Weights of a small transformer language model.
Architecture: LayerNorm before each block, rotary positions, no biases in attention or MLP, normalized queries and keys, attention and MLP in parallel.
Training: a variant of Adam for these matrices, 703M tokens, 5848 steps.
MLP neurons of a small language model. Each row is named by its layer, matrix (down: output weights) and neuron, and shows model dimensions 469-703. Each number is 128 + 24 x the weight over its row's rms, rounded and kept within 0 to 255. Numbers have three digits each.
A block is one neuron, or neurons of one layer that tend to fire together. Before each block is what it responds to, as a language model described it from the Wikipedia text at the highest values.

Responds to: Inside multiword proper names. Word or word piece in the middle of a multiword proper name or title, such as songs, bands, magazines, institutions, e.g. This Time Around, Country Living, Screen Rant.
L4.down157:117147098151134108152147122118164131164133115151165186163128104170131142130147137117160083105160161154167098126145128145134150111127151122118131089135128080130157119134166149118141097101135086136131141057097113136140097187157127127118158109112136148155122144127143134127111133099127097110126184140098132143118131139136136082123119116142149079138120120128112137107136134127139102120098151116107054078120097158125140136152130104120076112150171156103111155121057072101165177094134148144102119113146147152126121110136156121126090126121127159128093122109090132130114129165128139119133113139081128132105157147119085133142121114144110084149120097124127099041128153133097109086128127127102152105161085148138107139
L4.down595:122138100130112148155126129101130107135150125103134155181161116157123126132138156111184085108146137150138113111142118123130119146119167083169114128108132150125144122136169147129125119116125130128130141128117107116146101149136120136149130158140103146122142106116159163118121143137115091119129147146113104113132120153128145075118126114131128073158115118169131161134150133144161120156105110168125109126105115172120114118144153124102087124133137148097145134054111081063156124137158163129101097146142169104164130117168136099147093119091146158142139171103125122114084136126130155108134109138085162112098137199104107121126130126152117111144107173108144107104132163151117096089142137145132170099167172146110137127
L4.down912:129140117132122119063101125183143124146176073122142158108124172116148137128128093145147092123119099095116134147109144109132136184138125110135129111092116135181107147115124121147173113125152098158144138119125077158164114138077139147098124175106143188137166138123102110097099125142103110080126157108094084124137118148150127097124108119068155103145142103150136141146125150106143137125139137088146135169133151141141128141156152124085127143137098131120159114104123128113067163066105150133137145146129123145131144103117121107097073119135101140148138153129095161126143130149081103108111105151146146120154102158114089121116111120083118150148127158105109108128130167147126094109091097134160113097186138139097140116
L4.down1064:101130129147162131190151095145129090134150100102131116119147155098180181140147099115149114124087112161156147162149134117097127180090148078109151183103131151091112141107113087115146127108108129171123137128151157118123132173094104112131093113133117115125103142121109117131112099110109140146169175098128084095100137078121106152128076119136110155159162091096132115164114154094085113159191150123137142134095115134073118162126128107127130144077137136132177060092097167109135140146149107144123109144092168172061145118154128105107132111124136110149165174130144133147108129134150104095121121124165152129139114139149126118134141128093120139141140136151093119183106129093113074131110121139118113089128167169079141105

Responds to: Pre-verb particles to/not. Fires on words just before a bare verb, mainly infinitive to and not after modals or did/does, as in could not afford, did not say, wish to do.
L4.down648:114129107122136144158126087142150121160149116102139158156117067133114125139141126098089166146121155184136097128091151102160168111127105110095108143131145148116115138152122138125142128147173153138134105136141094142154101103151099115136152128117163084140135120108137122147122112123132122147122133151147118137118132090089129109140073124110150092079114128125135168135153149073116150159095130127122133130157124112120147105140154167131120124144198119140144156131103146124141168126110136096171107151168124109117115118129164140183133144167150128154134122123182115122077107115163122136161128151090097155116106118170123154087146145115139108150106123096105094091098172128085165137138120161112113145120128119141096097
L4.down848:102127133118095114115137169156174124104133107137098189127121092147114132176102148147140134146143136123111108122133198151094122181132125135133100137121131128118081124105154132109110128126134124157134141140141096179130096146152088122112147158115199118147131126100190141098150100113133112131128154137176093111144102103086134130140088139088144127118119130092165129117136139073119087125140124158115141142127107120118122128131124122095142102140162138129101074131111130137102142124136155131142126158156127140156121092123164145154156155124093126128125143114139135141063138150126144136099162152150137067109128116117130106147110137098133090121142087153121113128117158101102114145094128146123137158107161180120134156
L4.down949:152159094135136104090121116104146117129138136095129141114097108105124149090116110090076161150113126129106136150121135138150126125156153127139120132152128135139120139093124127152137133162108108115095115105108116093151123118144117119156141126119187132065116136132167121117123115100152130170102131141127146110144098129155102150105098147126162143080094124154105110099097145130084120120122166167137083175160141067121164170131085158191144170123112163148123109139133144125154126152137101123141125159141132131135098163131144087117125137180155089137127143101166105104133144130150094120144107158091101147150129134130111168112166111173126119139130131143115123121105118143082092096141139122121093106129127130191114131
L4.down993:113166147103150094000124128120141176122130129126121178142165152133097136122136094130123158151153118091124156105106179094117146143107095106137127123187174094140126162127129155111147130115095131129202145157105167156125100105123137089135145179110150145103148117134143133079136106118137127111129142130145094143129102131090166140151109170144144123120106140107152105123115136127073075146119124131120141136158143126132150132115122127155164119147177116119086145110114143119151105154140140100176135081152104114144137117145145152127152128091144111107155132113112139104097098127127129127113156123132139127144130125115140125175151097062155097130098114140118118133119130063099140108130119156111121111153134142127120109

Responds to: Inside multi-word names. Tokens continuing a capitalized name or title mid-phrase, especially small words in works' titles (Up the Kid, Are the Girls), initials, and name parts (Social Democratic).
L3.down441:164115128160100160177166120144102110118141170142143113148153133148081134150137140113104155117120132140169098101115090102139122110089172071152121135132161127133107112122105141108127101133123100092160184096133151083134139185144106137131156114136140124134114120117142119152107113152118148154093138085132097116145119146155145084135149123114096118116110125142091101106126147132083130155152100163135168074100116126163133141169125126160146150121157143136069177129093111090169123128149096118105106098129119141112121102096116136186158091059149140103097125157121127139105136110157142139131165153120086067131106151076168136129159133142145100132094156135156082126191124093120126115135150111108105098153108117097122157

Responds to: Slot before a bare verb. Tokens right before a bare-infinitive verb: infinitive "to" after sought/asked/allowed, modals (could, can, may), and "not" after could/did/does.
L5.down132:145093085111083077168131137169162107141150144098170131124142113167073123106141093121118149141159115141126148147152144166128161111115099121098115137146147137114130141107137117144080122140109140144095119138093143100148133137142134133132117111139129152092129103162129139144142135184119123084141154136103141134118115114129142139177124090095182115141124139073120136096140143125130129174131099163106136132140115127164144139195136120109121148115110120169148123078118114113128119131122135117173133146121133101134129167133120101109105142127169112158105148052121114183141091110148117150164116116116166097167140160138160151113125107117092089134108131123111111081099131146085125084145098120123152156157140119117088111
L5.down136:138175112137143107151128139123122107114123123144104171144089126106118106130179133088151137153125105104124166157105154138121133133135141155132135140117096125104155158149115166156172121130108133139104115150104095127122095112100116127142116122118182097136170121136129150122090094105080109140159133112161147092145116130164110090083105115122126132083096116173128128150111176072076112140139146152097105156162143072093142151134114120180122150164105122141131117149117142125080143126102141126178128147178139110120155149163100105166135121150163117110138158140107102135123174135139142102102153129138128138119117143192142134104103147140124138127126131096120088156139105112098107138131096126146136084145188126134162112
L5.down147:176060129142125151145131146176137094114158159124123115153104155153162175114149133159147118162107134084092121137129128173116144140154111129145139141126144153117127162140145176141095189104145129141110128142095158102144155164133123155152095142123111133119120109118136102098151149111165109112127181119106130114091159138118134163088110111139113140092115092176159112110111118110142124102139071120133133120116129143111134105084126098114115122120156106138114098096193116073118120094113132120126122155115117079111098124087140153148151128144167155157178120134130126120094103108149124122100111147100170135137102131129144125128159114145146157117152127130119144155145100116079102084170133087146106143091130102120104137
L5.down196:144092145170133112155096149139068088097109125118147139136165160123129155136180137116129095114151120135118159088147101118159132066108126165122131158122135113112128118155120136160115145111131178162090138161130161152118159091096142152127139152103151115159091132078149148095146141125180096114104134116100182099148134149110115115108090142163123125143169143136126122146167107098093113105143138129141110172133098107078108174122100145105068133139143084177123113161141123083165119075138151135131123157131136131117084131145089082164147116135108130119137123087118059118109184181153082109178156096174118136076122128151117138154092177131137122157103098100122082135171174123115092133126125112077138111145165110125139151
L5.down216:114080116177105122123161146098116130145141144134098103121089129157091128094156124124098147147154060100121144153135152166149149141102113171134126137169141119169142102117135145121139145130134148108123106108121148147131121093129189106166147112150112120118134135150122122122124163130160134130115121098082131136161113127133136121155082122149150120095104141107150083132143122121158113130115084149125117132115121129136140133145155154173131093127138111121122168133120138139142072154152161190135125100110154089111109129141105148179158120082132165136135137132135161153093109093157133129120157083119148130149096136120128098093155155109134139115086140137112132114081110119153143158133082148155118172123100130147120093
L5.down290:115133117166174129148104103123136116093140142154123110141108101092125118119160087142167129125138090155099092140111135150142170108107089147137141112113120157089160157152131143124125161142121124131131169079191085120094114113146142147133147170169139124103134159161114140120143147100124096139105120131131089140164181132140128127067096177116108129127098139147131141164108125069131137141163116103076101172151156088138104111110089144152149119149145119118111113140088150140106114114088129142141113116191122121157143135125132152164118146107090127179180087152082133126113152120173168161130160159117079129094077126154124159111081123127152128103116102120112124111117160102155145139137150141147106136148153122137111211
L5.down334:148165105152088117147114163084129133081118085116134132131126142177106126106122138114110187139130118127113122127149137122148145159136150194122122111126160091133139132121141111116137111112068146155118112182109111116094120115158152120133125106146072162115158122177143111150110117137129147089126128117114110118166118135114080104160098136131160130093121165124132131091094154122131144121162163125161087154147142107125133139171138176183155124147158119149135132118116142144166148150127141115145156128136129082116143134166108090130113123172149135152080113103092126154155127144153108130103120134106157150158118128163113163100140086127120112113136129097111132116124124146108126139123100100161072093101096119094102122
L5.down420:116147117114152058139095138154136095115137108136151142112100120164111169157131162120152114120154152104130134120123125133151125156111151122132138153105140126135110125141115134155111169134088173139116095135116124088149178123105151157129163162105127111140127118117153142086130135158145183147159139123096184108183108127167137090138091130132130100172126144124113084126127114101159126095158121113123099166125128133111117125110133137065092117141131132148116107170168122114102142057083165105157149146142135088162076132120079114126118118176095162170136115070066113116116129134124137147153131102143138124110116110100153104160154097122113111086120120077083149114170137180092125126108098099118150113150115150099129159
L5.down559:105155103159181086133101160100128119171150128140149098132123152125121065126133130116111160113108125128113136087085162139131155135103125147107105156151180127122125128116114140132097149152175141155111105109129160146162135094149111130113114154140151104111186133120106159119138124162126146122127109148144151147154162102115113115080110174143135129111092136131112131112148138084133115129124114115149102143153106120143095131079131178158104140181177076147079105153116123143158122110110172104143149092165127137159162133135111147140092099106157134195180108117174115121148161136127114147131115179114132081142146161137144134125123117121127132105075116103134143142138128160145141131124129125098125127151142116152125128
L5.down650:140115147101167102183109158113098096128115131111151112135168151178096164157158177099133091106148139120103123096143100127158131079136165169132119160140142099129131162167118134134128149133097160134130103138149138157116178087098155164131143193115116106138107117078172128082134140143164126125150112103104189124172134131140123121106109135158142128149131168116101085135163103114128112109170118109142123165115120136120105146118113158115073119140136111168105107130181108134127102072136127117124134160160164120154091131153062076118132122147111130159145124092096119075139147180133122137163149092162156133099106145117143127155111121121122130071127126111100100126182149133131100141125115105062147116139118131136141161
L5.down821:136120148117140117088166150110129089093090117122158132138091116147086138081133110125147149135122128166125114126159112138143167134171134112164117091147077135171135123112134130180158149143093073101136132126124099169127118153148137126135172156108163147096136099138128086081128098081162116108114110077109143135154137095129100121111140107120114115094106097144135125159165159135137159142165135136118110164106148130154168132124124137119147126129111140132152115138065166128118153147134117109175127088148122159100150141132116151122139131110063088105094149149114161144111127109166111161093167165082085115151122119125110140142131147120110142116145127133109128096077120153153151117145114138151104154126121086104123132
L5.down1050:140150124135120129000150153137138111144125132158126146122112095137116104138110124088131189184102158125126138132094170111110156161118114126135117110142135132100148156147093124121123103099127106138113137106119091111128122136144122096106147125132165133131156101141134092133144107130150119151133135103174119150112153104108103102108111123170116113091092139105127149085143156070102132153130172150161135159174116100093140150123146121171141136138156143138101160100147138115131151140114115111180115167166114141157103107141126129126145138143133133112132112107144133152104114092175124135123159133127129133163118132158124168123130117119120111152162094104119125125147159116104108114131149140113125120132103150132107123
L5.down1137:179124117148181153203132129135148153113140124105130110149114083122099112093117164136097125130119141104147137181113133130122156128106135127119121120119129113136152096104130161173065137130155116097112116141143120122138107129164103131094103077153123148113114078114131156130143133109113113152093119134132087146143122031150112108131139127141098138112124099116110137114105137093094159128177116186134103139128127124152150165150168089182163159111125144153197117152081137114144125144104092132129102123133121141115145150141136120152149126136161110101096111157167123157134145098149125145115114201100132112123167123110111171111130152102145103133156161088135147157115131126121125130092071128131104188138101124155126117
L5.down1158:128187134141099112129128134089114120101098171102107133161138107122108124074105135095093138140118140138115089141141106124130144132185123094130150100119105170075059135180125121128127119113120096130104099133158135111151109114135119113069184100145146152122125126136119142146130123140133117158121115108103134138070145131123096166129113120133111118128119090160120128111157139143097133162108177143129125135109118117174094147079144142118140143111178154160139154126143160111139133134098107094138150153174157171143127145121155160161127127161126125061112119140135082104093109081178141097106140104173093171130137133126108140115187157121149117151123119138127144113086128114119107107174095125149094192157082103126126162
L5.down1298:163151107122153084139138150157126156106106132123134133144133126125090145128141095139128160151112137091121130108160162164133196140119118135113106144137195100130183131126175128161140096132093128129125125147087175101122109149122098124121157147122137141128136085191115099133164181128118135152113149093102143153154107145136120107112123136126143098114054160106129125106133113103102092170133117131090134117113098100132133132139130162147132147139130123154115151125094142121129153175109134095133127103081143125133148152146096123158102140117133124157121149119142087167124107111142133128156138165121128123145102122127111164094139119108101140089105172124088111091133093103135101140111118096110108108126131113113129173
L5.down1365:138129099174121127162132122128089149166108135154095121143106103120100121163110126083128165136140149128126123153103096139121144161158119147154124116134118107142171118109114148153123098109123143167113162167114116145143122098111141103151133163111176133140153156112146139091108104114113138163128112133147067143154152113135105112126096102122159118091110157106132108090142170072073133133119140099117118154159106102123173167131153188122174153155166133145091141087135146119178148157122093106172143128176136100114131088135160137146141118136202126119109118150094093184072108092183147107133154157088112133137099102174167167099143169138164094131104141134120140080071134112098134144101130152144127132143126111159150081

Responds to: Clause-initial articles and function words. Short function words such as a, the, 's, it that begin a predicate or phrase, often after is or within quotes and titles ("There's a plateau").
L5.down64:135171135133146117096104114118132101141142149105099125047099098132137132118132113143116104124109132120157140179119124139109114107139142114143139094118083102153210126117173134141146169157131093098081165064152186109153139136130124136148153130142196154075102075163077165067124124131093128105123093135112137096095116118085157118121147142158139166129130143131133138129098142129123142133156177137124082117132131105117139142092117163120124146086097134152140098126132120105119125156156149130146141116124150130143124126084130119124153127148122107133148095117149131165127100143143141130106147133115108089131160133089102149112122105122163161148125109121158138098083131131125118109138173115141104103150163136172106132
L5.down97:143166113116184151000134149126142125108111143136124163142133138107114116132140075119170115169122118121115088188114183148108144145154130107132131095101098160136109114079106147116097137139136097095162134159146137120154123120191113125115129154169126103096130131108140128132117113137138137108127156132149125167118149113179101115113147116086140116090090122161117092146136158101129156177135123161115094147123128117106160079149133120121156110121152073090144099189102142102128176118150099133104147127167118162127144093135133129138098143086094124130124168146108129193105108119119104148109131176128104130154135143098142128096152160135118127086146116153127154160119160142158145180132151093182123135159141150166129126
L5.down238:111167118124127110103143076147126102090117145090140101138141158109165128133147130144119145155128123164114116101136099122119105069122086041092130124084094129170117134118137170118125134127129114122140099128122125149153147106171148126122137128161140119124127104124137121113124125173126127126079134107124106119103117138147154164135146140150126106136133104121102104112123151112142118107101134129112125105122126166175124156134117173113152142109135115122135148154105092147140158143135104122072113116134107119111123139114153179128114181123121113161130129118148121119126075129125135155134140122129106115169144119128157116122106095114083073118066119123097125162102150147122146111136156155150110155140142112131069144
L5.down269:141127103121120117007117144128117115117126110114143125106119136135124101117135115146172097128168133123137165118126085109125154085083121143114141142130137141138169140168126113093191134124120152112131198134125111118116126122152132103122161156128102101133150129143125124119138129149144146118115144142127105123098136131094121141126060138103150146113152093106162098154148140141148125141145118163127132207121136163118156130137117068103128138145132081152141082130089112151112126125179111143135127085142116152119114130095093155138116180133128107117130141133148160122152101089124106140154100122131116183125157114145188131129083131162100085133149110183114129143117180161095174142146122141150144100103150163157109118
L5.down397:131140104112174156049146133128119121112098145134158124108164157171114130132127152097089121105124072116153135135065108162132157098138125131136164128114147194126130150131158180135103128129113126104110094141159133118112123151200116108101161136161161123101104184149126118138097135133157115114148129112173120136148134048107134121131149127159147170160141146160129081166117132168145128141124083101114166154080148136105155123135127126102124138144106141169102145108132092146089163127129157127111107124144169115165069090107148113127109153107153145106119132164118089132124052114120166095085158139150126126146140083110108130135092148147109094101165082169129157148136146128095129085121160143125145115096134092125099098
L5.down466:167167153119163103051125171182155121088154123141134095107111116146112120128141104127147095134118144120131074152120133145122131160151119117131137113126099153129097121087154138086115117144133087102155133129157114140169096143168122134132122142119140136115151092128139114070116129108118114094135124128158122111152114133110125138094133126081117125099098106090121110156118130107156142157134110149145131117113120093169174076141166130134169113137128129114161113119127110102071132127142090129133140133112109135102162118118163158151091143112101087161103125165119163150064115089163098178091165232122116133187146155129109100106135146139146118125182107106110149147093126112163145136132129129160142143133138129129131118
L5.down486:085118127154091164166142133095148127088125128132116116123112128117160128152120158164061139111124141173135122152104137103112127107110152129124103098135129126121105127105134155133122164132193105086109168123133158136099163135133123159127118068172118145130095129128100205122128147129148164113118119141090126098153128136090129170105130134114147193142144099150124155088128091094121124130117178126103107129135062168143135161141145128144124090115157125123153148112118115180133098148165121156112101101157138131107124105190125099155144116157131159154145088093124150160136095120137089150184108139092126132149136100095169135112154108101130093114130125118145098170130125128133174169123100174147095170147096127130117160
L5.down500:154111111112160132094140139154116066168098144116153103161092121133124106110125133096143118165146177112145119150125100141123103107133124075110129124120125105122144132158107129135139192087125100122101133117116142143095100152160125134109054160168122137143131066082143143116140139122149101084146117123150125137128145153114143163107146127126148137113082113137120099114132121150107138117143108123086145169126102137140185129139108126122145124124149150118115136170124168120122102162148101103179121125146131141123151155123138135143140105092094145113152114118139138125105128091126125120144141138119157152137129129098184201157123136158103132164102147113126161145116101095146116171155112148143147157146137141164140094
L5.down518:160127121121153130155123159123132122144120131132169135160135127141160115115125158086119157159161117172107156131108136120105128062112125122135107104132126088150131129126150090123111134169127087135144087100155151170131148134156125138149108110116151063104113098099084133108106122100158184100105163152121118098165087138118134097122152145134121162135131147147113113148115110124130186120153109138124115111118135139115088182140122155134152121110165119094104119086100170134123123132173147159151069123109138099098138105182114101163155094165101144135140137139160095129109161160178117157124122146148124159133119144117118097150122100145149182126106166096158098152094086129137121127136112191139105150148143099156112125
L5.down572:098134154109157156129181110098145146134159131114116135148109107163145152126128101096110135145140150115123137123126142090138101089093153167114151144159149151116117097155089105115146113142142141106119151136111114086133094184098099142103113135117155112151122116162185142132138093130162178106127108092119119165139141145149120132097089143144161199121098115099130109148140152155127137146143135156096134139113110148077113169156142124114101130112103144156100153118124136114145132161137167110137126122097119131167093093151106118144095131155141144125136131118095139151115132155171166090153084166104098122104130162098096153122143169132139120129146135120170152121123137121159166130139136162142123121135168145095121154
L5.down670:075146156146159147144121116131118150150133131069165132173126146103180103132147125153162153102109129161115109099172084128157115099103089095128109145134105143110141130130182108119117104138112139124113131108136154169184117147154115117146122118147132118117106145122129161137083120093108088093084142123129131097116138178092134141139103146134151118140131065143129135161164123092121090130134118140105077144097113121162138117135128159119107099142144106122134105126168092114128128103146174117121144137196149113136136112114134118106097130149131111126136129133114097127134140109159124101128129101120140104129120157143144132104150089149156146167129083105153124092152100125088127118201140113130095171148052159138123119
L5.down679:148165145134086116076161130151124081124115106120130091134097124088110145126138135184120166128190123168127156103158129159144153164122073140119132112119152091089122112117150109131150094170117110139100182112115131122129103131132135153107162132148091153126121104165116085155130141145143148152089144102138127142127141157105124121096112124098114125145113122113105106142104123131117107131133142132079126069156130135133130105078080130154122140164101102127131132151109134198110138128128140120117151110102147160119157105109119146109121143132070123136090155109120170171140134142149149143107128132133111108093111163171101156127130113127123146140086175146131134139140089128165136109158129128129099132115133156072166176
L5.down849:124115118114140122069097117139164109088153139158155131120134112145100119125128116093129126166126170120147149165135096105155076129115101086151165141123145126117144111148152112183065133124128128118109146104100120138138164122141130137081128152138140130153151077186141124126130102163113110136071116109136134144134108133175142134151140139104117165132143155117098123118125138124128130116137137133124135175102128093163160143188107128074135149139111126140164103129114097099157174118137127123138126127098111117132141119147117102164115150131128155135135114103115140106129128118102127150156111124103142140117188095142146177120120138136071110152134101099114126159134149139099153117128139110156140107114142095180141084
L5.down1138:114114131099109137082170138092116067154169111092128162151136122160140135078166129091128117150159163121108144138174105138129139097162120104139105132136170090106095087153165182137117101157166123204117099091082141124099124130134134124134134125139127166140129124151133100098149156158133126119117136080149139102146112121137120142110168094117136110136131127142131079101147129181136074148095147163129102141107116166136131113149147146117105161136127125129087161113102092096134149134124150094121086108116162137135167096144127139115138135097143135154117127089154118107083149156136173122171103115114163178106139161094125125130146139128079119113087127112165115138116139179149099101131108123147120139134145131144131125
L5.down1350:115180160169154138000142170147106137086147144110142127104111145090152147129135118090109139144108102145132108111160124119167120137152101128142122079102111138119130143083155150107117135130102119090150173122111110095131141144150089131087121107095122123116150119152141153107144115145085143130109106081166097105117090135181131156135148147125147116121121092116091108140138132096121176151180111136113137102127150139147096114160115125094131158204105102140155101162128115181084143137134108174132132149146166166129105155093142141137123164151094155162111123165117146105126100115130121139104146154123130085143120130121149155122117168132126129100127116153108154153160105118143153141109160146170125133198149104174132141
L5.down1367:083100189061120132141107151137096123117095124156140122102127094124144146109119132112089147128121131134122134120110099051101102127145096127107158136122109188125087094132182128125098149097116114151102099118149073115131102127176096138105152110135123160156110162117136157072112081122140144144162088148108131102138103106124160201107140107154122124138120129153160089119163147124131121117171148123115141156169168127104121120094114145112115101169127147167147121145137107157126143136134119122154133137163152139106101190073152141116161108125110143096142097148157117128146114121115108144138152133157126160116122129096125150127099123115121100105149161112131172128120129108149132141101154131124174165100115105089144113

Responds to: Infinitive marker "to". Infinitival "to" after verbs and adjectives that expect an action (try, allowed, enough, possible, decided), plus some "not"/"n't" and "aimed at".
L3.down275:153169101137120115181125125148153163136141116162113132103121123144102113130134135125142154172116160168137165155127123148137203102123134111098131151096168127127097102112113145079130114130093164118137073111079109159157074120119120108113174129088162119131145075150142084175154109126117094157138148137155127153123121131086120119135115150140149087086162131102080117075100127076115131163145150134128153091099077111148113114154134135147176117104156166154118167132145118098158178111066160108164127127106143132103115143141144133125113098192145094093127143118153099157122104116157129124120141119098157117149157111154139162129162134090127139157137134123125139159121089128095107134118106136114056123125137116147132126